config.toml
num_hidden_layers = 22
hidden_size = 224
num_attention_heads = 4
num_key_value_heads = 4
head_dim = 64
intermediate_size = 640
vocab_size = 8192
hidden_act = "relu"
norm = "layernorm"
norm_place = "pre"
norm_eps = 1e-06
positions = "learned"
qk_norm = false
attn_scale = 0.125
bias = "all"
tie_word_embeddings = true
parallel_block = false
init = "uniform"
init_std_qkv = 0.0265
init_std_o = 0.0
init_std_up = 0.0265
init_std_down = 0.0
optimizer = "muon_variant"
learning_rate = 0.00701
beta1 = 0.95
weight_decay = 0.012
lr_head = 0.00591
max_grad_norm = 2.0
warmup_steps = 200
schedule = "wsd"
decay_fraction = 0.633
decay_shape = "linear"
final_lr_fraction = 0.0
batch_tokens = 32768
max_seq_len = 512
doc_mask = false
train_tokens = 460100000
max_steps = 14042
dataset = "wikipedia_en"
MLP neurons of a small language model. Each row is named by its layer, matrix (down: output weights) and neuron, and shows model dimensions 0-223. Each number is 500 + 40 x the weight over its row's rms, rounded and kept within 0 to 999. Numbers have three digits each.
After each neuron's rows, "raises" lists the tokens whose logits its output raises most directly, leaving later layers aside.

L19.down487:485446356491497482519433424540541481421474492555490517468514481513439563534510512489491518490480435555427536523564513523536516556548492506528495478498537535474505494518419493502487491501507506531517545469478580436463624433546499529462474518518434499491503541524534450454464496514484468495546568546433542496570556542545504440544519500491509540498458512481457465491520497534490583482495439495497520568533478445455452490543485477481472517479509498482525549509472503490553559484487488353560488450508481510418480402548466502472537479543516449565504460525513521472474559410523498462480491514469519473552481521469533529509570538567482449447576501498451538515474474552516485545507
raises: " minutes", " seconds", " Years", " years", " months"

L15.down404:487499533527536538536528507493505432509517466461444519491535495424568483424528483492487447479584485507449550460478459486536486513486519529474453487544419544513490481523521548541420494551507545499499457495575564532487489482438552544539502522442594452458465486528518493494500566558528548465497471509472523471563444504500548451490534518570435554478509549496578529485537430488469437531492486590503509436525557523542534439468484471467469508471456502554541500579477463531477539451523444485538478394464510440610463518521593461494483537493414513545479512437516465496537525490469497443506529462430467472439513541517480440426542483517531533528430509506509552445553497481515497514497
raises: "ized", "ined", "ished", "ised", "ted"

L19.down507:514459522567472499471560428454493486559495478478482498495469475515498523536474524475404446477548472484505469541485471521439457437491476537452483440467517547522594504478554386505485452514533477469505537498464543500591498499523480469523520511451489492530471456543540587486503449436548491467470513564528489493528529562501498517431490555453433498472559517476507481512579574571420421531495482474577568533525438526573520486492470548486540508518549458475548479534515435531562436529519574509555484528470406470489403491482452527515477491508530514553537467575483480517454503461402556509522528537508538461566578490485481486505480482514471479477500560500493533463517545466470519447483
raises: "ians", "can", "gers", "ans", " mater"

L9.down541:504445506465505486454573495510505463579428553520496520503531411495516496487496543555485539422508546505462526558565526503495486465489529448558522474435438485546511519497557471487493472524472379522469431511523490531506459473491471437446504466467445476496500493578578527489427431535496508485448462491553431563493542503546501559466462489539520472595508551520547462498558478576502426501521508423453543474481566568496483444532533499567529491535480449590481511496479525490542453516527508535497446505519515450548626467529487502451509546543476526507429497519451478521468482501531520468473475557530513445481533518484435532491491502466513565400484452540428501526465502514472546512521
raises: "ge", "ges", "age", "ction", "gen"

L11.down387:415554566456522442512534540528483536547525436490502477536538496483460450498504554461509437411488529477492437528494438518464482498516389401522557525511503542470539528470497451541483518538471513473519482519471546524492449586521489510467495480504503483413542545520504499462540503537463466523425503558461438502494528512442468505463516543504460519491521436516555554475552570573450474527463559526505517472447512528473484553531517519458492494491455449575521545464538482475538571450596449507446456485551501497494507483556502514506530573499450492555537489532489467531423502523480506467530538470522535518440531514429509518475394512508466514537560484442513505601532562422543431550481
raises: "uch", "ub", "ual", "una", "ue"

L11.down399:463513516456459526448499522519495464545467515547545483542553482494430549515534549523518502509471443599533607516500546500494545540516497469506548547497466441498480518438535437524522446528523494532414465507489524446422519451487470537473508503489515517382505545529535545454522527506527479531426504454462473455460528498494428400499551509469529451511554470523475472493535408450501483490502509433528470464552494513469534460491550569464521461599444521504501474491504487464491586524581513501463431429513427491501522482513564502540472565525409609466507552516491527498477479517426553504460508486539537499538421515493532422461511504557552482513520515529530528527483506522486524434535
raises: "by", "t", "bit", "ge", "f"

L19.down236:435449513480541510433504471556472498509553517460415415528441513481451514567517546532525508482551553517488600485561514508478546571494464502515490511526484493495469502508443484543526500465490518528538475474489485510459504522554493525509495553474514523455470495519482510503570535529471491538468531483504439512525544487572578526535537492536467388475466475504535462482471509611500460575487521476497535551470499533591514552492566486527491471505537423438532523467477487559565524424456493566494528518480521488550439460560525389416432481526459495473467512491493503415479478521473450535444507547542429450496474474551501499392427461549483533450455519496479492535566525495496486435530
raises: "ard", "ress", "uge", "ert", "ute"

L3.down323:505498494418504500456558501516533524469485495497542495539396470470451556494483475530425430447436519460446504541553484498505556547520499454500461480520441540507525612499483466491504525514523444539507531522502530516537539548566549509521412524462475544397526445505463463529532507504549508556505451485496539542490447462449366479552565573538522496463504478522546452479547505482432516442527495517523488480455520571477557590455579477550550479507520543528429526519510523517431556542464510480562473533498500533481526554450493472435509444522478488409517500536523532436453491519435487517496454522503463488492506509549532502537534496539447452453492460452460533523496445504485464578535
raises: "\n", "\n\n", "int", "igh", " –"